Weights of a small transformer language model: no biases in attention or MLP, tied embeddings.
MLP neurons of a small language model. Each row is named by its layer, matrix (up: input weights) and neuron, and shows model dimensions 16-143. Each number is 128 + 24 x the weight over its row's rms, rounded and kept within 0 to 255. Numbers have three digits each.
After each neuron's rows, "fires in" lists the words (lower case) most often at its 100 highest values on Wikipedia text that the model never trained on.

L5.up423:129113121161104117131133089146192167150100123144150131131142115140125128115098135099151159139099130126133129181149072105124090120141127172146131097100135168093151137134097143177164165147109140123107159154115107131100096139133089133096152145132116048139160118147162139145091137111122101121124114138136109182104122096164153118114097124111080090151108127093119128118141146144110088122158
fires in: "of", "not", "and", "diverse", "was"

L5.up839:141121118170136161138099163136153126147153157119109127104124104146141087060128151128134147122107172110119136156147125129132079089146120141149135092119134155177153141080107132180154135120121166156128189147102118153119118131148123129137173106112118084114121105169120150173133128107108137146144107116137102103094136136155136123160109109134150113075140082095124112157160100130106130114094
fires in: "of"

L5.up276:136128112150193126121155141136108166060142143128166163105133083139122148117158124129137132127131142138131132130158110103105138157128123149149125100101152165158124095131075141121136173163151164133127158171099122118161155093150117136137095135092118154125101117129178180118139154124085131135111143139116116064183078156137118124123120141165116141107113166172114135153124151156147108098154
fires in: "a", "as", "an"

L5.up2029:136155133150124146116170128149128157126122109120129154120121108149097134101104119104145120144129118121143098108157128114118127094130132156122115077131125179111115126133127124149114135148141133129161149115141172127133083126177150162194179159130151099121104106157128151108119134125142114112127159123141124125108112094161146134107105087136116091142093105179119101098147103113074111082157
fires in: "of"

L5.up686:159162161160141130126153088164119195144124119109153123151144107142138105113152177139120159097137132131144104126148135143117181147126122127150109112124115115074151147117092167104133118139119128132171194122151131096130122155119120108138074152138125162099138123125166124112156143127109097123082124139139134147118136135129134162107145141148107104160125117119151141185122079125147121113157
fires in: "took", "served", "take", "includes", "including", "taking"

L10.up1551:114135139163112117121107132094102124135110162093126115156102146146130117133120114125178152110131150159124178110177119135127120104129141103170139159185155117129170130143073162115093167082174179139097145142103116167123118112138139102151129162101173160136135141136080130125097116135133136161099120160119150101096101103122126083080143116127158145078108112138117076087131143121134115105088
fires in: "at"

L5.up1204:170140145146162181111116142118145091161130148119108142145153132114118115091154137104166182081158111111134144114160111125124107099160128135114122162140170172156145111096139161109114106136097105095107145167152117197101150121154104125100069137170105129120117157115122140106124159105152099165128131131133132129116133105128183128146145140162168117108112140144129061131172110119118137136060
fires in: "of", "the"

L5.up543:174129133140135115131120138116198162115109140130130147128128094113135152118148106113166110119156129134106124116165116119104084134147127141169139108111161131089201136114134152107137174157143156130101182129129127146097143142173094145139123133164177095113176098146128156168155117163156137159141103115136135101134136102155165098095150166132083117140111093160121140144153138147121118134105
fires in: "be", "being", "woolworths", "looklooklooklooklook"

L10.up82:119162120139136120152106118135095087108096143139154106142161121134114082080105140099148142100163141147127142169150129105161101108116111137141153152174152136184134124097119124126142118121094136100103157195173105174127134099128081140139132117085147112107127139156092130145126167131140095106128147202122115126094096156113155130134119111149142093111120121116108121137109111116155130119106
fires in: "of", "by", "as"

L5.up1298:108139133131171141129125155130121139143138118142121196131117109157120162134141174128144155081115109123132109159180094129134103147128127157140137125118179171109140119075082123105112148117131159091141152130140103177133146136174130133176146137127134131102097115161142145120154112121136151077130140139130133099104109122136125126124134096155096136114114112147125126096184185158152156127117
fires in: "as"

L5.up1296:103127120121127152069144150112100145135170115140139124143125058146129169101183130109130142072122103147112122116141156130151094120147131155132103161138158156125160176099103093161169142165135137121144167142109122168131112129145158135141145148121151098103125114138092131112151154120101139145110151109132140150129121120110134108138156100161174120129122095093106125109156122090166051149173
fires in: "of", "few", "year"

L5.up380:143124136125146180104146150084116141126123120113163131108137073128149105089128122134127170104120130140129088147140145121126114128135146134150106115121153137150130108147096133136129105145081170135119170171109112141095136133147060170130113103159092115109127068127118123124116091133124120163120101124145094095150092135140143110141109146142168178119079097138087137133120128157130139119092
fires in: "the"

L5.up40:115159117107163133118112117126174124092086112157133134121154076129134101166187133115102113111136102128131135089114128125107130118127112155114112109132138160142143107149131144102146140128122098141160142151130133133144188091120075125129094110097095138163118103168094148104171154147131141111125143122127109156130104159116138139116159156153122127114095115111120114169119134136158124122151
fires in: "as", "want", "villegas"

L5.up250:151166140138085128112136149131120126158137126137085104133150130159110169136082131151147163076124100142136126144156073115108178134128140115142136098106140160127134123117139161111090144165111139082094170161135117092165136161137158133148086101164183163169113089155134152123120131120149104097124113129117115133104102089190137136122129122119158131142093090150141132125129103093084129109137
fires in: "are", "were", "and", "of"

L5.up1905:150168097128167102124129108157102127101137169120131092123165136105113126105129113141115128167098175135121093131123151148118160137119116088127142145101143122097157144149121116140120124173117105138080166150141135101135130096098132127108130111129135157103142117126130146139121175154126121127090103125109109157107095140154129163109069156137126124123135155095111101163132099096166140144124
fires in: "including", "served", "by", "as", "with", "include"

L10.up1280:097139133128117103152155115153128135120112161115128083161119130110131149153169140119110154103120126139122145122145114167164142147096155122141173147177124143113171113134093125117119127088126153161092141119145109133121149163117081126141149104115154118101126128126107125099147143174106113134137109143129072124092065132073133142092101067110181129114153149159136120136099132103123154125129
fires in: "at", "by", "from"

L5.up1913:110114131158124138124146149149149103112084166115100141145091147148175162109171098121136125133104132116096160157162047125129095114143141094112144117126159132094118095115106146104106112156094147148134126139149130180095137101112114175084118156124144168124158111135150131126144121134149125078132135096140093128122116173180156125136164135140096159139115137141143146151142168139081153133118
fires in: "be", "was", "were", "being", "been"